Weights of a small transformer language model.
Size: 7 heads of 32, MLP 896 tanh GELU, vocabulary 2048, 8.41M parameters.
Architecture: LayerNorm before each block, learned and rotary positions, no biases in attention or MLP, tied embeddings.
Training: a variant of Muon for these matrices, 593M tokens, 6414 steps.
MLP neurons of a small language model. Each row is named by its layer, matrix (up: input weights) and neuron, and shows model dimensions 80-207. Each number is 128 + 32 x the weight over its row's rms, rounded and kept within 0 to 255. Numbers have three digits each.
After each neuron's rows, "fires after" lists the tokens most often just before its 100 highest values on Wikipedia text that the model never trained on. A number after a token or word is its count.

L3.up329:102108150148158126127122148114128126183118201144196186124160087117145105127098116146168148127109110064138135068124125165187116111117124178124129194177129092100134172136082169100144096099118164117120131085134146080062036104082162147175115179155153140129116150119173134117078145131143115123156152153137144191165169092095066146142102064134099186119109117133124139125151197093138143113138
fires after: "s" 41, "as" 14, "ap" 9, "ph" 5

L9.up782:105034111168134140164109158104164114058150154162138153103116147163198130145195176059130095116127110115194070051072087135100149121173114134080180125084129077134119171106123114149176112174140127093081132088127151074125123151133178082140104107192066103153124114132075117146128174114098112132096130125146187168156109102126171125089135055147082150180134100113150142105123115130171166145118
fires after: " " 43, " of" 6, "s" 5, " to" 4

L3.up577:092089086152049115131139134178102108135104171131115111122136141196110121097120087125138174127135177096137188128128154116106116095074139210111152177106152108103095128156118166125211086125090127114127194145134066149170133122132123104101109110122135093148106082143089109149124110162190097177116068142114131097197145128109116148063228142111110166171192176120181144098132063109077143107156
fires after: " G" 24, " Ch" 8, " J" 7, " ch" 6, "G" 5, "b" 5

L3.up575:140148096090080125107213140169096139106065136166167103140089174117150113126105124126072082139110116167071132167138118117128149126133109144163136132091124130127156135166134126165134133147145110109115038183122129158080132105157215137156097081123070160139065067135127105197155120127098099130085115119129168173105118040167160113137081111175119130090137103150095127120144126091145127161136
fires after: "k" 30, "an" 7, "h" 6, "al" 5, "n" 5

L3.up713:097142166110092117111166125168134135121104137116112188140080120065116076109163084126094111172162151141080138174130099156170107104184139144186085152106140170098119124098195118125150130117159086202129121093146108134148080161066167181126146134102153118131113169127108151093097126140088124112111143144166144071116116087201134150093163171162093141154152098124152133097148157189122163138211
fires after: " the" 20, " The" 13, " an" 12, " de" 7

L4.up292:189118078108096124173090141148161129169127107104094135104089103171119102219121178189097112145141087085129127140115091205107120139079104122151172098139153100074055187123108140123152086103135127138115117135095175144116127147162137167120121153118155127098128211101113150118144147135154109156119117173133154095146172151131099150074151174153146108158110110111098076132154134080116089065145
fires after: "," 17, "t" 12, "amp" 9, " ex" 8, "ar" 7, "s" 7

L4.up188:092101108131132169188141157112145133108130105127156154122204122075201161133050171135106108150104109061097160152123076089140088164116145119156127115132183141126148156129115175100153133108122103177105123072148102088161175129121167151126132117123107120138166125032151142084146107146105055167129133145150129108152103125170088118137155128111109085137177065200111154098116116072118113102151
fires after: "z" 22, " It" 8, " Al" 7, " Mc" 6, " Ja" 5, " Su" 5

L3.up168:130056138117142139167139152086160169122094106114078096081153162100178044106139128103115146130106180117106169121110145106104147152227132130094173181113120132201074093119062132136097124150133124171082160101168104179113133103112124101139181135175122099102084058145112132131154141143135142143112145147057187205123125143118126118157109110142127165111163128113183118079136088151108162130134
fires after: " De" 14, "or" 13, "e" 13, " Mar" 13, "ol" 9, "lan" 6

L4.up628:113126101164082129084108116127167119104111166095090136218129074076091154145093091178119113165117109116154115224154140106142190154110119108148111162148099138129142127116171113094151067187119115163119124115101107130168139133136130140116118136177134143204113159142154118160154194094122101126107144168150077111142153136105137117118093127123128127151074111044092082128169139101162120088198
fires after: "as" 15, "im" 10, " sub" 8, " in" 8, " inter" 5, "es" 5

L3.up115:157146082083115087060133161114086107055146140159131177096127101164073157095096094137170156068111094155111131165123084117100113117132090200081195119128120122138086164156147139123109125155132127103119145066134187122122031126088187157127024175104096127169161169124111157145070158103177152103118153086148124136194126144165133120131122147155130172114152117083156133099130140111123147184120
fires after: " " 20, " F" 14, " be" 10, " W" 10, " b" 10, " f" 8

L3.up621:162117118099100127144108087109126148134115122110163108148108082109160103081156135162129072120131136127114149139150086047107140140115087145120115208134209141224115099154089117090138100135131140131123129098144098112095114117048095093159105095137227140132137103098106166182139150105077096154087087102123135139094185132156138199163140135163145120143039095167198121109134195126139142235156
fires after: " " 21, " c" 9, "M" 8, " p" 7, "ar" 7

L8.up179:144075032100070125080119155106101133147134099179099113122174083142059108161152094120100157095124135113164115133084094090115200167119050157128166086070173100132188160119160118162124121174163169130148102122149103128117136074127141155169179120136128094180167116162115165131097087092121111130099115135106170110163170122131172137164113100109119124131122155117123129062133111130153128113209
fires after: " 19" 28, "," 16, " (19" 8, " (" 5, " of" 4

L4.up326:103178088139138116111146127082105145135159143125139140136100090138160183120113093136103107082139107070129114099084141120183121131158140110140099166191130066107162074100149137124126110185083147196171172120151086097132104140138090112131152096112198090146106147145125150113101133159111098154117110112122178045120128176122140135111120125124098089139118203059125061135121137187045123123128
fires after: " con" 15, "ut" 11, "\\" 11, " in" 6, " United" 6, " new" 5

L4.up513:147118108200155154161123103146132205140089103154129140130110140192134109038103137109089124142126136176153109116146173136189185091151157109089126146133121136134165095156078052171171121106138128122080056107169117119118059156076148104112108156151187103121129050134151137138137122038178165163085109134095106105159098091135128156147106113102146132096096158080082164186123082126081162124121
fires after: " trans" 17, "u" 11, "re" 8, "par" 8, "p" 6

L3.up397:147121111110084131185100172057114076126159105181143121150150070116094143174141098095103144169038127108148107091081101144134128119121093193122120155148133111110195135103093133118162104121117188163122137119153123116110110188084132173063208048142169126149127163116164147108182126086164144114144180147147122131058179116139119225111143094142118145146136162146124148145172165075071172109153
fires after: "s" 36, "i" 6, "I" 5, "co" 4, "t" 4

L3.up330:099129105160101093114154115151186194137099169066153195132056172104127102103097148076185133103127144183166157120106079118145171085126142104147102083164129073145094160145053200122136113126181142177135093158106111186116113114102122132120097102128166156119143102132111120080144118157130116138124147110142163111106150143114169077155127142167136135139165155129126164128160130159174124149134
fires after: " U" 31, " co" 16, "vi" 14, "ba" 14, "hi" 7, " Ni" 5

L7.up565:109089088075158118161166120147111123185152128130093110118177132138086110135141129157108153110106105170098055168100128133141184109143123156124160114176112144153126128129084106209100129135147090117141167088088104147146113106089135125133114062104201121141081109157117151130087077041099089172138186133066137122102113124059133163181135133140133138153139097133216150107090166128097137126087
fires after: " (19" 28, "20" 25, " 19" 18, " (18" 4

L3.up775:175111158205065097116100163108194137084128182155106132141131132124123120173169089145185122110140173152179116134140100133181083134119096094111128128150119031151112170130157093146149165160132158148085142090135095090101096149158114121065079101094129167162157145099133055101167164192121124172094152117147148174168167186065130065119132158178158147076123088171133156124154093115063115083138
fires after: "s" 22, "T" 14, "amp" 9, "P" 6, " Z" 6, "G" 5

L8.up193:106097047129092149100148077132087132135146134129073126111099158155099102169118104148121149154163163138218124137149146118109162116155144119113149120111184100088122107118130154115144130102118102131119087098177135085085084121119131169128103123100176170096085124061225146200106150105116102135144120167114105105135039177152154073161144186184111130074149187115097195142144098114132126117096
fires after: "e" 27, " E" 13, "E" 8, " World" 8, "ver" 7, " " 6

L3.up117:138121123107121152130137163075133137151130122126152142103142110096071138167130107130134181191147162158130213167126062125128151135141122162099137181081131115114146088112114111138105151143156151147099107133139086148138176166175085164185139121155161144139144133128166128069202147086200166160091083160122097172096117092140184159110144126019056105117130085128115134075111134161140155067119
fires after: "e" 18, " Jo" 11, "jo" 9, "ri" 7, " Mar" 7

L3.up391:177143148086177184117122103113186108167154087133070138138191111170159126117170065168191122113136140061171148124139166123194114122106158115151134114144127119135069111102093134060142115129113124145120158147161054169145163088215132121152143102170152137150132086123128133109146099101096091162134151114175140133127127076078129151103164121124186099123145152137066162084105152114073065137171
fires after: "st" 17, "er" 9, "il" 8, " Ne" 6, "n" 5, "le" 5

L4.up460:086099142120158140146121181121186122111165122121114163139144164165120120098149077157109146174101171155146125114138087099122110116194137114150110169080144112131115121058115071154187116097189155090155142098123104150144123199211095112165045123154062107142162056109110088134138113108171154151111071141146093168117141148087108060174168143160075191127096099149127143092135065104153131154153
fires after: " C" 15, "ur" 14, "or" 10, "ar" 7, " c" 7

L3.up487:111042155144145144155190122120173175133119154133118081201122165151092118134115198128094125142112156145131178137112066169140126099138096125131155196125077114152104109178096145090074134150102160134132092105101167135088132095092151102122110154108089124107141091084126159097104116126101133124045144059097102161128096124129117201181159160104103169129132157145102150112159128100091122139128
fires after: " In" 24, "ad" 14, "d" 6, " M" 6, " I" 5, " Ad" 4

L4.up539:222057120090143132110138129201105103159131083152087119107069097084129131129109076147098188119079120114114162093134135119177102042099132150155123147115140147178103143102084161132120156136149130084173153113089082191105120041121147155114115115105133092089177120107169100137102139114091126151140174154167112090144127166109132140101183200029112117127153087098166121106135107096105126125145
fires after: " |" 26, "ba" 12, "li" 11, " vi" 5, ":" 5

L7.up845:167076161120092130120113140168127117131096086093182175192129094187195129170154083046112093113196087093121104068107127081116113180107107106193127182130112084123113136139116201163126106162085114123160174100163093100153146167151203162137128129130158124163124136119165160113099134108088107152116139156115177130081143135057043139131172138061183121160130104141131126139132134095105153169138
fires after: "\n" 46, " " 10, "D" 4

L3.up216:130102197149130115108160145143153138115103127177101099096139106087090132126123065148088081113098079132080157138204076137123147163162092138080058130130112131122080103072138111126104145102172130191067139132128102170097119113120121091158125161068144138122099162181135199192135125128129157143127142142089114148092197114119126139075135165119101032167078143156132179085106118122110075111139
fires after: "b" 11, "u" 10, "con" 9, "arch" 8, "p" 7, "et" 6

L3.up180:085100105120149129086102064115181135106142185114152159105162144143144139188144130148169156105102174069149159110143133192149110125185137126141134168122143093141140100127144100141128105131130130069166132132158133109092060098152157108085183166107105169159123091152093072088151108161120089115106131135119197101158129108028128176106150142157162085093145032091094123119081172105113122145153
fires after: "s" 45, "us" 13, "y" 11, "is" 8, "ver" 4

L10.up7:139129136201156154126150083075088148197126122127086078132094124135200086132158086086153066119099142116094134164064105112178132142124081072132124119136118143103162107123135120160108177145132044092086121168102080112145151106102179093147114089156152129123129194097175126154118095116194141057067087104124127103141134128128151112141126143162114123193138164224110117116127119062183159143160
fires after: "," 20, " is" 14, " Te" 8, "le" 4, " was" 4

L3.up584:169108132174114061115072160153127138158170172118117133157138183096112159064164134127140157176109143101144171104118097147082157141130169151113069103085151162168119154098111119081147140128171124120084116118094140170139096168130123078114166126144137119123179108148122205120146100119194137144089055136053156123143061095202118172116147145122117112147144141140113133193135115160130068087126
fires after: "c" 20, " b" 15, "at" 10, " O" 9, " m" 7, "m" 4

L3.up866:105114111153151163087122120065167114141133114185135116112089082139131158129178170133114135081110119130059050154187133117130142100157132092115134100152088158136147174117200115113157135128089138114102207205099085154090153128120141120124116161171126106110168074083181118186117175160138165102107168128134118120170140140124121116108129182220117134155122148104133197114148079094161105158139
fires after: "man" 28, "ph" 11, " Man" 9, "le" 7, ":" 6, "ome" 5

L9.up261:104130187113039167158132127113174139107150155088095128172077126141084158090133089154124071141145131149064118077104082137122114077136144195176138128071089126113125176130194105177111119135120129169143161170119087119105113157105106144166158115130132176122181121108089123103158161159075075126149122146137120136207093121132113156140130082162104119132163113091189200118096133113097164083169
fires after: " the" 11, " on" 11, " I" 10, " J" 9, " Ch" 8, " T" 7

L7.up117:121095156180135165140120156154140158106122155132091151145178198162119078165178096107156086107132097145152118095187087079112133141169130152124135139162114119075165094122158144129125122103155173041073150123150148092175095188112084155144154143084181115098168141092213103107152147168139124171142092157193111204139109103114064087136115101073107154140102130147117123165084091113090157141095
fires after: "st" 43, "s" 8, " De" 5, " E" 4, "e" 4

L3.up3:123145112116189174125122086136148124180156148092098059142130193070147136082197118139163105109192098122124150223122056109136095121163121144158176079142142152178119140112189171091128122146131139093175153161121140142139123141127126146067136141110147109095144110128062112125115135092158198136099131078094106142137124126139106106092120141120200149198152072100102142131100150113179137119091
fires after: " S" 27, " " 15, " in" 13, "s" 12, " c" 5, " E" 5

L3.up286:140134134085117089146177153141071092200116110107176107087108161147174147133151086109107127142118183075113145072133150128094104122130153101132095120127128088160137139107100113094176180153143124132128096124117073158165077127079135114136141148142132220097152176107136136125131110137039144182097150120140078143131112153115124115128114179159102154150156117108126164131079055158129135122104
fires after: " p" 24, "ri" 15, " Pri" 8, " Va" 6, "ar" 5, " Ca" 5

L3.up829:094122140126068187198124091165093104180106188070126154145142129117122117115133092132106133074097155147124151131146135202161100164123152152097144096164186131113145148166135155119102141160084108166136051096103147118153088144115158125114130149094106057141116174090104198133120127117061179175133120100134146134139169086179129155119127093144173102118192126064110081104148095116125105123138
fires after: " the" 41, "'" 13, " The" 12, " who" 9, "hi" 8

L3.up165:124165098149101156083160115158156122154117089170166111125081122128118091118077101172166156112177169123123103106109198064122073119123158130111117127155104127148114163124134137156184159229106062162137127133063144100180096065165165139079134173096149140091112161089144118152140142139085158148154106125082133123137098123092155080055074111187089108161105119124151143141095169162109152171149
fires after: " p" 22, "ip" 6, "act" 6, " dis" 6, " co" 6, "p" 5

L3.up497:178147152152207141175168095127129136129159082132100173117154105119148106126106083114120132124085144040158149142087108120140093108167170142150119154155077130141160102144134134116109082144084088112129128047166094183122102125100125199118112117101108110090166096129102155147141181135172141166133146169116090079105134058127086051140130132183115115136160139103136147138147169097122187098128
fires after: "s" 36, " la" 12, " La" 10, "par" 9, " Har" 5

L3.up544:152177079094131158104149074137175103153092159104110146159172083196073164107131162132131154144156118123129179144193135120107144129130164162124139115134098122140130119118117096173146135154134134102161110076115160118108084149172134124079138110089129103163148142152123151152101165172134116140155095116139108136078182197159119180116182120097070104191116143123077184132152181129177202136134
fires after: " in" 42, " of" 14, " Ad" 6, " Or" 5